From a checkpoint of a small transformer trained on Wikipedia: 25 layers, a variant of Muon for these matrices.
MLP neurons of a small language model. Each row is named by its layer, matrix (gate and up: input weights) and neuron, and shows model dimensions 256-319. Each number is 50 + 10 x the weight over its row's rms, rounded and kept within 0 to 99. A neuron's up and down rows have the sign that makes its largest values positive.
A block is one neuron, or neurons of one layer that tend to fire together. Before each block is what it responds to, as a language model described it from the Wikipedia text at the highest values.

Correlative "as"/"so" openers. Function words opening a comparison or fixed frame, like "not as influential as", "so serious that", "as follows"; also stray mid-word name pieces.
L14.gate46:52 53 63 57 33 53 47 50 45 55 54 45 48 61 66 46 46 34 33 58 48 46 71 35 71 40 53 47 48 53 23 58 54 58 57 47 46 59 54 44 48 39 30 30 41 31 67 39 30 46 38 55 45 44 51 57 58 56 40 40 44 48 47 41
L14.up46:57 44 44 33 58 59 44 29 61 50 44 54 51 41 59 46 57 29 44 36 55 54 69 54 36 47 42 51 41 46 40 69 45 41 51 48 57 50 36 35 35 64 32 52 51 44 59 23 44 44 40 46 45 53 44 35 54 52 43 59 52 70 52 57
L14.gate51:51 76 43 47 67 63 72 53 64 56 45 47 40 51 58 34 59 53 50 43 33 43 41 43 34 50 53 56 48 41 53 64 39 47 51 47 45 53 58 56 52 67 51 60 45 38 26 61 35 66 59 42 54 62 52 43 42 46 55 42 31 49 34 50
L14.up51:48 59 54 58 48 47 44 43 54 65 56 51 35 41 51 45 52 63 50 58 60 44 47 58 55 51 55 57 59 46 69 56 64 65 54 53 24 66 68 43 48 40 43 85 44 56 46 45 50 65 53 50 47 38 60 41 57 57 57 43 41 29 42 53
L14.gate70:38 32 60 61 56 52 45 52 56 60 56 29 74 38 65 49 64 55 50 48 38 40 39 53 66 48 31 65 44 51 59 41 45 43 49 41 43 67 51 57 61 56 42 50 51 56 66 56 62 57 56 40 39 59 48 48 68 45 48 58 55 56 67 54
L14.up70:42 44 58 53 55 79 50 57 59 43 37 36 57 60 61 41 51 61 63 68 64 59 48 48 62 62 46 57 50 39 62 56 39 58 56 61 63 54 55 57 71 56 36 39 47 65 65 45 46 64 54 42 35 70 67 69 77 42 62 56 64 32 57 69
L14.gate78:62 42 52 45 44 35 69 49 48 48 39 57 34 69 55 75 59 77 51 48 41 41 66 30 47 44 45 46 48 50 49 48 68 54 45 28 37 46 52 43 47 40 43 39 54 60 61 50 75 51 34 58 56 68 37 47 52 53 49 51 49 37 46 44
L14.up78:19 42 56 64 54 51 51 38 48 52 50 62 55 60 51 64 45 37 40 54 64 62 45 59 41 67 42 62 40 47 30 39 41 56 40 54 50 63 49 54 66 49 45 43 58 43 48 41 53 74 47 57 53 65 45 34 52 49 48 35 51 51 54 57
L14.gate149:61 52 21 54 38 44 36 53 40 45 55 49 39 58 35 43 51 42 51 60 36 60 53 45 68 35 60 45 52 43 65 54 27 44 45 51 36 37 48 72 31 38 52 64 62 69 31 60 60 46 59 50 43 52 36 48 35 58 48 43 42 60 44 40
L14.up149:54 58 36 48 52 45 52 44 54 52 45 45 54 36 50 52 59 51 50 26 46 36 38 55 43 46 43 54 63 54 56 85 40 66 37 46 50 64 45 60 49 56 55 50 53 33 56 51 62 43 55 57 37 61 43 47 52 39 46 35 55 55 64 64
L14.gate178:52 56 46 52 56 61 50 42 60 45 64 57 28 54 49 53 51 57 53 54 53 42 71 51 48 61 45 47 69 44 46 68 50 40 31 45 21 48 53 33 53 42 53 54 72 39 44 71 48 46 32 58 56 50 40 44 44 51 50 39 59 51 46 42
L14.up178:45 60 53 59 53 60 47 40 46 44 53 51 63 37 58 37 42 57 53 49 60 54 47 50 63 63 50 54 42 58 45 50 50 32 48 66 51 63 54 58 63 32 55 47 51 65 33 59 37 49 60 56 42 44 63 47 37 56 61 51 31 55 39 46
L14.gate645:61 50 43 61 54 48 49 54 63 50 50 68 50 55 61 55 51 60 50 47 48 41 55 44 38 44 36 48 51 61 43 58 45 52 46 63 40 58 57 60 40 48 64 59 48 56 45 57 66 49 50 39 50 53 46 55 56 51 55 57 44 35 49 40
L14.up645:57 32 61 45 41 55 48 65 44 62 48 65 67 47 40 53 48 46 61 45 46 51 62 46 61 51 63 49 71 38 44 49 50 57 59 50 58 59 50 46 53 39 44 35 65 51 67 47 62 60 64 56 51 48 50 59 49 65 55 50 42 38 50 56
L14.gate693:52 41 55 54 63 36 60 34 33 51 61 30 45 45 53 42 41 69 63 43 44 50 50 60 49 32 32 44 56 62 42 54 59 54 34 43 51 54 43 56 66 80 58 45 72 56 45 43 54 51 62 64 39 37 56 53 49 58 53 61 52 59 52 47
L14.up693:56 57 46 55 32 52 42 44 38 41 58 64 47 68 52 55 46 47 43 38 68 44 57 56 54 49 51 54 42 54 61 42 36 42 44 27 41 49 52 60 52 52 55 49 67 59 28 74 60 35 37 51 64 75 52 33 50 55 50 44 41 36 50 51

Section heading closers. Closing equals-sign markup (==, ===, =) that ends Wikipedia section or article titles, e.g. ==Plot==, ===Singles===, = Iain Dowie =, plus bare infobox headers like Location.
L22.gate65:58 28 52 61 33 57 56 46 52 32 42 18 52 53 47 31 36 54 46 70 57 53 53 47 35 67 56 50 44 32 40 51 43 48 56 41 58 35 57 46 47 53 63 26 54 40 42 59 45 54 48 58 53 54 45 63 61 44 62 50 54 51 50 50
L22.up65:55 44 70 57 46 59 59 58 37 46 51 42 61 53 51 55 42 58 56 56 61 54 44 44 27 44 41 59 51 43 53 51 45 27 54 49 62 47 53 50 53 50 38 52 39 63 58 39 62 40 64 36 50 43 64 51 62 23 42 63 59 47 67 47
L22.gate93:56 55 46 50 46 37 34 43 52 32 41 37 49 69 46 47 59 69 67 49 58 46 39 64 42 64 55 48 55 44 49 70 62 70 56 44 64 53 38 60 21 41 21 41 41 66 38 52 60 58 41 42 63 53 53 35 50 35 57 45 54 54 67 47
L22.up93:57 51 54 49 50 55 29 40 42 43 37 50 57 48 39 43 61 49 52 25 34 40 49 60 49 43 45 52 52 61 42 48 31 62 40 67 61 53 65 44 43 44 67 66 48 67 55 55 54 56 56 23 52 47 57 54 48 42 54 39 67 41 55 43
L22.gate275:36 54 57 45 61 62 63 54 68 47 52 47 25 61 42 65 40 42 47 59 50 55 56 58 50 57 45 65 56 84 55 29 56 54 45 44 50 45 49 53 44 47 29 53 59 51 61 48 48 44 45 70 53 48 32 70 43 50 47 54 69 61 51 54
L22.up275:49 46 61 53 26 43 45 39 42 35 59 62 46 59 44 57 54 37 38 44 40 43 66 54 56 54 35 53 52 46 54 28 51 58 53 42 49 40 49 46 45 56 26 47 60 62 63 61 44 58 36 36 61 41 39 59 54 46 43 47 22 54 58 37
L22.gate302:50 37 62 58 49 41 59 50 57 54 36 37 56 48 68 51 51 61 48 71 47 47 37 61 63 65 37 73 50 64 68 53 58 49 49 51 45 43 39 74 35 55 50 36 45 56 58 65 45 37 43 62 70 52 55 27 58 43 55 45 62 66 61 54
L22.up302:53 49 64 62 51 39 67 54 33 53 49 46 46 36 56 47 36 34 32 45 50 37 54 47 51 28 46 38 67 45 49 43 45 56 35 52 29 59 59 48 48 46 36 48 42 38 50 48 68 68 53 66 63 45 53 46 60 51 54 62 53 58 39 51
L22.gate394:43 55 29 31 45 47 53 49 53 55 47 64 29 66 45 65 47 48 43 41 33 32 41 55 42 36 48 64 57 57 36 55 62 35 51 46 48 42 43 59 50 44 39 53 45 49 51 40 58 51 46 67 58 42 49 62 45 39 51 50 60 73 75 46
L22.up394:56 51 57 71 47 52 66 52 44 59 44 53 51 59 46 44 57 54 49 65 57 77 45 57 34 65 49 50 63 32 65 43 59 59 50 47 57 39 53 29 53 51 42 52 52 46 57 42 63 38 47 40 60 59 54 50 65 48 47 63 43 58 48 55
L22.gate478:63 56 43 41 56 47 41 48 43 54 43 41 64 41 37 42 59 42 56 60 61 51 49 50 56 55 52 54 56 43 63 49 39 58 46 53 46 46 28 48 67 49 41 61 52 23 57 50 60 50 66 49 64 54 45 70 45 34 52 56 54 37 70 56
L22.up478:45 57 52 54 50 50 43 54 36 42 57 58 45 54 43 35 44 56 76 46 33 45 54 34 54 56 57 45 56 36 44 53 47 58 55 42 51 44 59 60 60 64 44 59 50 49 67 48 45 65 59 52 43 66 47 52 50 56 55 57 42 52 38 59
L22.gate568:56 38 47 40 57 53 57 33 54 55 57 51 46 37 48 46 34 45 52 42 57 60 52 56 63 65 52 33 44 68 54 41 63 68 62 53 44 48 49 49 66 52 36 59 33 58 50 39 43 60 43 70 29 52 58 58 44 51 45 55 58 43 44 40
L22.up568:37 51 69 65 44 42 73 29 55 60 52 43 56 40 52 56 33 45 55 56 61 73 40 44 64 57 56 33 45 42 59 52 60 45 51 39 47 46 51 37 52 52 29 35 34 59 54 61 51 55 42 51 61 45 50 59 53 53 48 37 41 49 39 39
L22.gate593:48 60 50 34 46 47 68 43 67 25 54 60 50 54 56 30 62 46 59 52 40 38 50 57 55 54 59 46 56 50 59 44 68 40 46 60 41 52 51 40 51 36 53 40 34 52 57 57 46 50 58 55 56 51 45 39 57 53 47 50 46 51 48 41
L22.up593:29 41 59 37 36 44 52 58 53 28 49 60 49 55 47 58 36 29 51 45 40 55 53 58 49 47 75 58 37 64 55 45 50 46 33 69 40 46 66 36 47 61 36 35 61 46 51 54 62 45 60 53 53 67 38 40 76 49 53 55 51 41 53 44

Section-heading closing markers. The closing ==, === or = that ends a Wikipedia section heading (e.g. ==History==, ===Second leg===, ==Track listing==), and sometimes a sentence-ending period.
L14.gate114:66 50 47 55 49 49 54 61 54 31 44 55 42 47 75 43 45 44 61 77 69 76 31 41 62 41 49 43 67 59 30 77 38 72 46 35 39 52 50 48 56 55 35 58 67 44 55 37 61 64 51 35 68 44 55 67 24 41 36 57 66 51 48 80
L14.up114:39 41 69 57 45 54 32 71 52 31 48 48 64 32 66 29 77 44 50 49 66 47 37 52 43 61 55 45 51 46 50 48 40 38 58 48 36 41 40 45 52 46 51 58 40 50 66 40 54 56 53 58 70 60 43 54 36 49 42 80 56 54 31 60
L14.gate424:31 62 58 38 47 45 44 52 49 64 51 39 47 39 57 62 30 47 45 39 44 52 45 60 44 56 49 40 51 51 63 46 64 38 48 46 73 31 62 41 50 43 64 54 52 48 48 52 51 63 51 32 39 38 42 79 43 56 38 54 52 47 56 55
L14.up424:45 46 53 64 30 49 54 47 35 69 37 60 48 48 39 64 71 45 54 60 26 48 48 58 36 46 52 52 39 41 47 51 51 53 41 50 41 48 38 54 44 46 59 42 24 53 56 78 40 43 25 32 61 48 49 44 53 34 50 71 57 53 44 53
L14.gate594:35 57 68 44 56 67 60 47 45 75 39 38 47 52 51 78 53 42 47 27 35 57 66 42 49 47 65 55 61 74 67 54 57 57 54 44 45 34 40 70 71 49 68 70 52 53 37 50 34 51 46 59 60 53 38 47 48 47 36 36 43 57 30 51
L14.up594:58 40 66 35 60 57 54 41 50 33 37 32 48 65 52 48 61 52 53 50 33 49 61 36 32 49 55 32 68 50 56 52 47 64 56 44 34 36 46 62 46 57 39 63 61 40 51 49 38 49 53 43 63 60 43 34 49 51 56 67 49 57 47 63
L14.gate608:37 49 65 53 64 59 35 38 63 56 52 49 46 60 50 37 49 55 29 47 55 61 47 65 64 46 47 70 60 51 52 48 58 49 61 59 52 47 45 47 60 53 62 60 45 47 47 40 47 56 51 51 48 56 49 40 47 64 47 60 67 51 35 56
L14.up608:48 50 52 40 40 68 48 52 51 53 43 50 55 53 50 58 47 39 46 53 54 48 57 51 54 48 43 45 39 60 46 57 59 35 40 46 54 46 59 27 26 57 45 57 41 53 37 33 47 63 56 62 74 32 39 56 43 52 30 53 52 42 42 50
L14.gate708:45 38 57 55 43 59 75 63 39 60 46 68 73 56 45 47 43 62 40 51 49 33 58 61 61 58 55 50 43 39 60 57 65 46 52 36 38 49 40 55 38 60 39 61 65 28 53 50 63 30 49 66 55 46 40 42 40 58 56 55 61 64 57 53
L14.up708:41 29 51 43 40 53 69 59 57 39 43 45 57 50 42 28 56 41 44 47 56 40 65 54 50 49 51 52 33 40 70 65 54 46 51 49 52 68 26 42 36 48 53 48 36 48 53 45 51 60 56 57 57 48 48 62 38 61 38 58 48 59 54 41
L14.gate724:44 48 55 60 46 64 49 47 54 31 35 49 49 65 54 53 76 63 50 53 60 49 26 59 57 56 55 58 49 44 35 47 40 64 43 45 36 33 54 48 44 55 41 63 44 56 59 37 53 68 59 48 50 52 42 60 56 54 42 71 33 57 42 53
L14.up724:49 48 49 49 51 48 49 38 42 41 38 34 57 52 54 62 53 48 47 68 52 52 42 60 50 61 39 51 36 61 48 48 44 56 52 50 51 46 43 37 49 50 50 52 40 54 63 53 46 48 56 59 49 46 51 55 58 64 59 63 40 60 36 54
L14.gate746:63 49 40 55 38 54 43 57 49 43 39 24 66 57 52 59 66 62 52 49 40 57 43 59 44 40 65 47 57 64 36 45 40 57 60 67 34 49 37 41 55 54 53 65 34 48 48 43 51 50 58 36 59 72 52 60 51 51 36 43 57 65 48 55
L14.up746:50 59 70 30 61 51 65 45 45 62 33 50 53 62 61 50 52 47 43 37 29 63 56 55 48 55 59 49 43 36 58 49 56 65 35 67 25 29 33 44 37 55 43 72 49 50 70 54 40 35 41 50 51 54 34 31 41 34 47 48 36 55 33 49
L14.gate750:40 52 43 45 47 66 48 41 54 42 48 60 67 52 65 57 49 30 46 37 51 57 42 47 44 69 44 62 34 52 73 65 55 46 62 31 48 36 46 54 40 59 58 49 53 50 40 27 39 38 52 51 56 41 35 42 35 63 47 55 39 57 43 50
L14.up750:34 35 56 34 43 54 39 51 65 48 49 61 33 43 77 60 71 38 43 51 52 64 63 46 39 52 53 37 32 35 49 59 43 61 46 51 40 51 40 46 57 51 41 55 55 49 50 54 38 57 51 59 64 65 58 48 45 52 50 45 59 39 53 79

Phrase-opening prepositions and participles. Prepositions and -ing participle endings that open a phrase after a comma or clause, such as over, under, around, sp-aring, ow-ing, recording.
L20.gate52:41 74 52 36 45 64 35 74 45 62 52 61 53 38 59 56 46 68 46 55 58 50 50 51 47 63 34 56 62 56 34 33 67 42 54 54 52 50 55 45 61 57 76 46 56 44 73 52 47 45 48 69 59 50 44 57 48 39 50 46 41 42 47 45
L20.up52:53 66 45 60 54 51 40 55 39 53 35 54 55 53 55 40 55 44 43 34 65 72 55 56 49 26 41 59 58 40 50 56 50 34 40 41 59 56 60 43 46 45 53 48 48 57 61 35 56 55 53 56 54 40 71 42 50 51 52 56 48 36 58 61

Song-title verb pieces. Mostly the second piece of a capitalized verb inside quoted song or episode titles (T-ake, M-ake, T-ell, W-as), plus sentence-opening connectives like However, By and Consequently, and verbs such as continued or play.
L22.gate22:54 46 59 60 48 66 35 34 52 39 52 48 40 45 65 51 46 65 55 38 56 55 45 47 35 37 41 23 67 38 58 67 37 50 44 57 50 46 47 63 48 51 60 46 40 50 34 42 44 55 57 70 53 67 24 68 54 54 47 60 38 57 46 57
L22.up22:61 60 73 46 62 50 53 35 56 36 51 58 60 45 51 56 54 71 56 42 47 80 44 40 63 58 42 46 61 42 68 50 49 53 51 51 58 62 37 25 54 51 62 54 38 56 42 44 54 53 60 51 44 31 42 68 46 26 65 44 58 46 46 59
L22.gate127:51 50 31 49 52 49 49 39 42 42 59 34 36 51 42 34 52 31 60 45 61 56 33 57 57 59 51 74 46 55 44 56 39 62 47 52 53 58 54 58 38 53 44 45 36 51 29 47 64 70 49 41 48 49 47 59 66 39 45 30 42 43 42 46
L22.up127:39 52 44 40 55 54 63 60 48 39 58 58 50 44 47 57 54 51 67 47 46 57 58 44 47 54 49 42 40 53 55 42 67 33 54 54 50 47 41 64 40 56 54 57 61 49 57 47 41 53 54 39 45 45 54 37 47 49 46 27 57 42 49 48
L22.gate408:51 45 46 57 50 41 49 40 45 49 64 53 46 41 45 33 59 82 70 47 47 62 59 39 52 56 51 42 42 54 41 66 47 59 54 51 47 67 59 42 44 63 58 55 48 42 58 76 53 57 69 57 56 41 50 57 57 52 56 44 56 35 43 61
L22.up408:54 70 36 37 49 35 28 52 56 68 58 54 63 51 47 55 66 47 62 58 66 48 64 53 44 62 50 32 60 50 55 58 36 51 55 39 38 40 73 53 55 48 38 49 32 37 44 67 67 44 59 48 58 38 61 55 48 51 55 40 52 51 33 60
L22.gate515:54 31 50 41 46 74 45 58 44 47 38 53 49 53 57 42 44 52 48 35 62 50 51 59 52 66 49 56 38 51 52 51 53 60 60 52 48 54 46 48 43 45 45 47 48 52 58 62 58 71 57 40 51 45 53 49 69 39 43 60 55 47 34 42
L22.up515:50 54 51 39 49 55 51 73 36 46 38 33 51 53 54 50 40 53 44 35 46 64 32 41 53 53 35 46 33 60 46 47 37 58 65 66 51 62 59 46 54 34 45 47 62 69 56 39 60 80 44 37 50 39 69 55 55 50 47 47 21 55 45 49
L22.gate541:45 45 62 65 50 72 50 60 43 48 38 40 51 39 54 48 38 61 55 38 66 52 49 29 46 64 50 65 48 49 42 38 55 59 38 58 64 72 57 49 50 40 51 33 58 65 58 47 51 52 52 44 45 41 53 55 56 58 47 53 32 62 49 34
L22.up541:50 56 67 55 56 67 48 69 48 44 35 34 31 56 53 52 18 56 64 47 67 45 38 50 68 45 41 54 55 54 56 57 43 52 49 40 43 47 53 56 49 60 48 55 49 58 43 57 30 50 50 50 37 47 45 48 43 51 48 95 55 57 54 51
L22.gate561:55 63 45 62 32 41 43 54 50 45 58 51 76 49 61 54 47 71 46 50 55 48 63 56 57 54 53 43 48 51 47 65 56 49 51 37 50 51 50 51 45 42 47 39 28 46 41 52 54 49 45 56 57 33 48 58 64 80 34 39 47 52 54 63
L22.up561:65 52 51 60 35 44 46 30 42 43 60 57 71 33 63 58 54 42 56 46 44 45 54 50 57 53 63 46 41 51 55 70 53 53 54 55 52 48 56 59 42 42 57 45 51 47 53 36 44 51 58 49 66 61 57 56 69 75 45 31 52 52 55 64
L22.gate600:55 68 49 61 37 58 49 47 41 53 64 44 40 46 54 52 52 59 48 53 33 52 51 37 50 49 42 50 49 54 54 33 46 52 34 58 63 53 53 64 60 46 55 70 71 40 47 38 52 43 56 41 45 52 58 38 54 40 38 43 36 70 47 54
L22.up600:61 43 47 53 42 59 52 38 70 35 50 39 47 44 42 40 59 47 77 57 64 48 53 71 65 45 44 48 34 39 26 67 27 44 39 32 46 52 60 46 63 58 37 36 34 53 42 42 41 41 47 46 62 50 58 45 71 54 39 50 50 52 56 46
L22.gate632:51 53 61 30 59 51 41 58 49 50 37 43 49 51 60 54 57 33 29 47 57 58 56 30 50 42 67 43 55 36 48 50 62 45 36 42 47 43 67 49 44 36 40 53 66 46 53 32 53 56 49 51 51 56 49 59 60 39 47 43 46 57 43 64
L22.up632:38 56 69 50 23 47 66 48 61 52 37 42 52 52 51 32 30 51 43 37 55 64 50 58 32 41 52 68 41 37 26 40 55 42 59 38 56 34 49 34 55 52 36 39 57 57 72 37 43 59 75 54 64 55 51 50 62 45 44 32 50 44 41 58